{"n_layer": 12, "norm": "layernorm", "attn_scale": 0.125, "init_std_down": 0.00683, "warmup_steps": 200, "batch_tokens": [8192, 16384, 24576]}
MLP neurons of a small language model. Each row is named by its layer, matrix (up: input weights; down: output weights) and neuron, and shows model dimensions 80-207. Each number is 500 + 40 x the weight over its row's rms, rounded and kept within 0 to 999. Numbers have three digits each.
After each neuron's rows, "fires on" lists the tokens most often at its 100 highest values on Wikipedia text that the model never trained on. A number after a token or word is its count.

L2.up407:569501525467519515469511576510507510521397503506535453420508478442506584538521469527513513480463519437526597515462500580423501478468475497551528501476541503487477482472570479493538506480426506602473508542447484476508462515533529537567524487530489487532444499476535452578522492466462544533475474479550501487501501487451513506468478460520463436457565523513514536543508460479483475486454
L2.down407:487493486514526490460494559506480489577448519532590414433544509446497514471479488496551486467466513468523461585478468486451483548454502436489517476543543444476563456562557473454520551501560522579501467490455477484497478558529509547491500452471492534466466563478507504552485535477462475426492444472575491512514544423455515533507496534548498539484506552461537549507513534553430423511449
fires on: "if" 58, " differ" 25, "over" 17

L2.up820:473548586508504526468455545536459486555468530537522488478481519520504473488509529577504492424490458450571480440536545488482525443470470472521477524484444475505459508572522532522529578471555455543519446501489486557509487548473498532461547479500462549629512569464512469446478471590512543544473556541543462521512462506508515461500482437551497534481486509530573441443549498526493496456507
L2.down820:441534524520509491514520549569494517432572492506522480515551463498455399446514475581520499432453514446512507465539454486478538464506455583497537592403558459517502496445549529574501551547574523579609462487471542529507532462536543470456497521552457602539494512473480545485530453556470483430529488508506484465515451532500521505476507522492478531524487504485510466541520502493491483437526
fires on: "is" 100

L2.up273:528448523458562566487519518444545529507485488461423474512517455454564511555522540483461491570509511463514523529431522588478513505581502546480506385509455453483508505495537459465438497534510462538471519492509545454469572557555479501463555395500488527497443460528505487525496542541532448507477438505535470544546476437446467498544544439499467472480479540532568538569487494481478523555424
L2.down273:435441497485489522477498540495515470503535476531455454498500523408512472494583497527488476524503524452497475542445541571554453502541456577512488410592550465526482447524500425457553536524503510619485468488478506478472496541570515499429548408586525513535519481493480555473548525539552461447486444465538509530516439492467469477524512511477492470528423541509489540539545550576473418515436
fires on: "if" 81, "anc" 19

L8.up549:449462448489515454522509491518461504507531561455462456491505516394509502523501483476471469525530550551512570470518558478535450492444537509529504488577465519423488526536445489470482496531484464487419497491420490438500540461537598492475492495479478481546471514531500500510506464450457568603450573485571510520542553514464500577526499490510502480512537447552559537505465567474578535488509
L8.down549:512526534463524544525546498510452441473510487467513500469435565584448401477485502525500538452531508436503436535534476496414489552535482501492480497491496543556589539480530467545422492504496526477427483529501504540556438606507404503451484477542554521530490475464460458547570475505558526463480511439529471427519463481543534470503529481523505447480477495560484474538501508527499516468571
fires on: "\"" 14, "ed" 11, "i" 11, " made" 10, "ause" 6, "eded" 5

L3.up209:506526569495515447555517522443531489524532438503509464500543509459453536423474487568490475502535520422530487435501518550526503524494505518488448460540446491494533495519525559469526522521493536545475479524440498528554556424502425534478533474506512479447510563528563422599502467493489517605584538460519531486547533476498472488500528471535530452479504500528576511582441559469501453527474
L3.down209:460489490560493485473491472515501453509459434468496467497500580443443536489487503477488522589557483507498467405533464482505398505542486550479461491485426483530507477526538554478518487505452567585508450493454418512564638474524549459480470465545483420451440486542560400512530459554514520531487534512557558527593572501540518466520587516516526502491526481473498542518578530439447480470524
fires on: " e" 68, " o" 20, " O" 11

L3.up6:535462528501413513437554513493534506586515430495456508550529487588473511528512494529450458557499519464517452424529468513489495501524500520488452513505498504465436473530525589509481472461493529545421479459480519478550552449451441493505494451519568507591449521565483449492523558551582473535533495514454465514525517455478448493553442470473493507520576539619549503559478470536468468499484
L3.down6:470514549509468447468536478513506505426557489589532498485460543564410521468403482568462416553489519544430515512532508513488477459503576530479505470507487484460516482514491449522492385514437488552517502530528465498490513514547472536533489431538490538515526543499558520572545455476504517515492460517552521515513483508521473513524564563567427523471527491494556454472565532580552516542488
fires on: " E" 50, " e" 33, " (" 6, " Ph" 4

L5.up407:521469438444513542548477464508484503467527406589536536557466494461523483498535476533559527450406527491490476462540544554516536451520482476493526473510473403524498539570552554483537536450540503476436552415511493535466476522502518502454552519404498507443580485486512488528459539541550563509526496409567497489461526523531542502474530470489554467503417492552456534466454506543560514477407
L5.down407:546518534537511476476511379507514569476401482494512582530466418502531503492432523526522511481494451521469477516506542549464504536508488490459519574483491501462493489450438446504542555560528520478493508541627492489525511489482456446531548513467484521499511517524413469500518453595523419506474493559490504524473492561404556492496465427543501538490532532422516532586448506450501525465497
fires on: " s" 76, " part" 8, "em" 4

L3.up285:513469442478538469438457523549508537525505480527459487447489463491500550476419559569515470491477540461457431527531509555498534504486544484476464522565538519491482445488472490380497429441495531475469505517436490477465440530513512486546471444580509502602503434533501457583512514566493551537545561596486433532514548464522462476474500490495511509507514417546521539514486514469452529433501
L3.down285:536486480466521464475486542438545509505501473550478539434477489518509553500476536515513475454486465446489473588495493495531469487500496478490531558428517459515500444476437524524514458508490528511442529510461516437534481545492475455501463429518545412492460551495499481375496496489370491521483502497530383555539519490500496502443450523421511614498490482500424527559553481556533551468529
fires on: "ur" 24, "ill" 21, "ey" 13, " ind" 13, "amil" 12, " Ind" 11

L2.up373:526468519518588535562466452503471565461400446453492485488430515566512517589538533423512474464537404539501437513521454502500514524539505578515475552471521502529506522589526500436483505519482530488496440471487471515487489477459572465499455468564449543473535486492505469466496458452522484444506530495507575553460461575437547468509484522482404473528523493549476460502531518541537514420432
L2.down373:481487511492531598614471480480403503489478515516494500545448439527562449540538465453503443430562505533470425543553503523514523507491485492472573479442529536544461509554563496430512435515394536466533460498502527451512465496411494491495498487490510591509470489480523437552511479561473512453502497391464539557449472553472603491472456606496448525472490509574504572487531505558513514446440
fires on: " /" 61, "ite" 7, "ode" 7, "ummer" 5

L3.up727:529496492495482503439530562544604512521431546516451534590497443504500453520465473452466464429517440506563516446510456562475452509513526463470520499479495440508516488544571521596490576454576450431535483472420519494548501457478485502481518482488505474521576530489519456534579453521539459515416499517457535512501506504528467521513416455467525491492489507506611440517547531486543517532465
L3.down727:477544416512488520600509510502490520520517472447441539521481538568502519514492460524488519557449547508544476451489523545449467417546532526489501528515472461483489546490443543459508436538524469530498446465508543508488538507518455551537445612470559545545492561529528571542558508463509538532506482553480519479486461511389498439466579468554532520510457433433512469514471486449495504550504
fires on: "is" 21, " play" 17, "ike" 10, "ried" 7, "'" 5, "iz" 4

L2.up822:523507520489537541556524577374479465540479523505510508470541497486568481547478487428471484473445488507566511506435558565469485530533448508535519468561464456438526437537579446502553489495519552531490524487492485500468503504482493485499542487520516488464520513560424526533498505461499512494364530524452529501554459511481596585549519498530476501525479557484537499534494481457448538541423
L2.down822:447473480555479543547467508398456409564478490498542495525518485490549504544515536463503511514442508470519520507454544507544493501518454521453490442539489494444499394530596474472572489464545514500477540492533500456432440554505523544485545473545537529520514442596496602484510534447563515485423518579554504516523482509486581514551536449514475534539502512468579506421457470519495469422482
fires on: "ix" 44, "if" 44, " dra" 6

L2.up658:535527582503552481470499479453486523514438532419522476488554483516479522490485539479508500456527483435542486445483518592489478489503453431487474435445567559509487504464471495505487459615475539567572466548450489588571498476491508497473490500451444530512510466556499469520473528455455565568539537537523451552582525462494509518544538515561497558455533557530480543530463491412474458506545
L2.down658:516480515598469556429455441479555518542484455504489460415541428520493533453475566460478573446506504505467520484482531499516526457484495462467442478498488437495513418475502467449417479443551541573545489536576520497515532545544453476525461528425463538424480524516516451527557453487549573529572506539511477486585494455501534510468551520516483508522481483440448490505494463542454485489508
fires on: "F" 46, "E" 35, " e" 10, " pro" 4

L9.up699:538520543483452503517482510511456537533447450520470447511463481459428506554581579607487492534493498509506519464506474430499515484545554546453500475514517485466516469554481574502494461556486489534441462547521482483448497476466443488462475471534434422501506544537487428549532471484495445546458546533471557523538569457522499502443505507482575440485531474488516429523526497514547550472455
L9.down699:476445444523475532518513554526501506527499451562499428539501484500517587512481509437448512531534558545552455451512482523459451477494453475439505490523489469488453497470534485507439426575398473466442569505529447491543536495485506455517490475535447491542544437516507512473515597489515460553463501528522467546506500521552522491529541464482527412509522534529530489427520494499518512470517
fires on: " E" 52, " e" 16, "he" 14, " A" 5

L2.up225:549433522524507453533454563449600571505507486586570522474510427430499487423516509440492553507500505397562505494505461529501448598519535561527484451473503501537543536488535490410418564510524496478401455538499492545506541513533526465562516440477554505498499489517447467510489480515529533599483535468469513486496473512512443450439421474598488492446558481508479490514477554499519499474520
L2.down225:598484513593459504462471604505546501512494444586588511482541474453462531456502500443412535476501523420545578458495448528501498519472480548480498490509494483522525525476510448458429516495531477507495483513463473546520486471490516558531481521551542495462532496531455441471468441464537563495509551496465546473530499456536491435472473508569476534373547535458440434547537553482512489496534
fires on: "op" 94, " O" 6

L5.up289:468565464492498525520518463481472530536447434545476506500488555543523536487473449510443439493504574458571488490533501559531458561503584500462467464570445502435441508497522504545455505477509477560511447461490534540543486532457457531512562484594494457529501524528543482464524580469526548499430503525522452449549471515495484501571419504489554547489520454611506537524536501434513552473430
L5.down289:469434519531494569466516472513485469452482458511567483513527427488502498468411424542481507475525545430462494503498454470491515538570484518505455441590494505488535510502555488481530461502513480586546511501482497421521502501584512516472499540564467567469489502518494431568511505510588427435475472585552429460580446532428470449518438489485547485468513565541567514539460505530459473498472
fires on: "l" 22, " e" 16, "om" 10, "ol" 9, "en" 6, " E" 6

L2.up818:483515496505563533505468481555500529424473452503464529524545469486491473552490501498533503605442453492516534513528573522461504505538522497470477415475457540534535534524460428544454472482417494455493554516504589509399528525521459600530500514487488468558449533566515513532531493519533493563477446497596589476497503482467463468477510487503502485528490503543491556507485518496541511472419
L2.down818:495524581484485452530556545582494516470494467483493548500461406552521476531513528496497511487428482525505403461406488558445463488556504553538477535523465538470526550506533449567437506504467488540519426501483491471426578526459571535514457438509512481540457504557474567527548510547450482531548502515533495468547450520464503505511490494508515505486460517547471554493460524483491477490530
fires on: "anc" 68, " class" 23, " Japan" 9

L3.up156:552522476463487447558486507485523593552430527527492428492470444433563467493528480499509474469589503500540519478451449438460492469471558529480504488501552527534460468533510463443534470494499492596505491479560526514493569518446483513482535521546465552468472539490415486442465467485527456452519538517401527453449498582506499539544529537486468431506466458489515520411546422460544530413495
L3.down156:522464450588560491513460544512424488428511600448550548524513495546528551533509395489493466558513505474427436534484455489553487432515560513512572612491518541490564473498423493537487429448464499462511520472469471469482551488478533435469523497469515462484563492469496511554464621515483504476365449480508506518512502522444455479429411441495426508538556458463487517506519572505474493520529
fires on: "ons" 14, "ite" 13, "ne" 9, " home" 8, "ummer" 7

L3.up847:458403569528538472524492483465495497556484431543533556496475505482422535539549422470506415477545494488495531418517480471530447549537429528446520508548486509554512494543507601464501554424406549510472539550532542559500493432479445511462472556543455472421518486523514463473455432467588561565512551488561511513508478520575509482544571501535436445477535453542514503530503531474414520509439
L3.down847:508484510530494484546471503468481424466533506542535471555553521554454481563503464502493534553605550434508550437475448531506500516493487518503429468439522537526542493532526554502421511421475549515544513491500496515523482420545550522522410541542477490453480472509516404553407451522537480492560491510518595510478486540553466498499549481562494522538517460519493533527444472528433436453482
fires on: " l" 68, " mar" 16, " count" 6, " o" 5, " Lou" 4

L2.up696:512460444500488570424474504527487540527542451516478512489523573464479581440461503590524426443368535452538462489523443564478525526466463564476559461500507519490502496480554527460521458443504481495454576483473486469432490507497517445471517488507527499581460553492523460521455462469542519531550473444522490469468495522497536467438567465457483508498468472523486522471559457486481539438509
L2.down696:550422513483460557487533511492464499464545424493459550530503512522497544461499507562500425474494532468558442516575431501475519590503490505461502506414518542479525520442512535535545502398485477497481482495474460469488454508501527517490511481496574538542543513504419507469503490470451486521525537440471475537504495492540524505452517463452493517493550616516480462487538493549528530473516
fires on: " ind" 43, " Ind" 22, "act" 21, "rib" 12

L2.up764:461471504473550518555510440496540562577445519491540519554448379484488478463525516527512523520486538480459490548458509522479556487535474482460511506508490536452494518471408539483495495508568511432520481527543457545537484509441443487474593440484545422483575508558487530515458476490529587467489483464427460486522532560452491539482501527472558466459503501461567518473470500452522547504480
L2.down764:493465472505527470473535489462516486530483439567504520551468371502502460511520454533508532563523515546443508544448577521465545516535470542419481545507478460475473424421383493500493525501594526456479552511543394553523486463443467493429510480433461432469505493524480555514552479549522541476493480569436510466538474536394536502519456578457573457453508514400510525508501458481465507521533
fires on: " s" 98

L9.up311:494534496529520508393523547519464437508471524522516504511436558540493540426414494542486462495489464525498566489493514425553508457463451443542575490486562558536515477481535534479494479449446518510448394531444508447503499522472520508565436526537480575559550479472557436481386457511491496531485498501543514472570408550507464430512431533539545443494447466516542496530557507525485522525513
L9.down311:524509487492440535453509517504480533483428475570464555475465494481534456536483549527436491448508576466527523514474448584466485477533493469496550472541463421503489485430550494431592517562523491526637521533446497523508495470517466460494556534465485493524400486527452516512466539547460496428531590510462483508503557543504508502513435501533570420531421407541520463534486506557483467488429
fires on: "r" 21, "l" 14, "-" 7, "er" 6, "ar" 5, "is" 5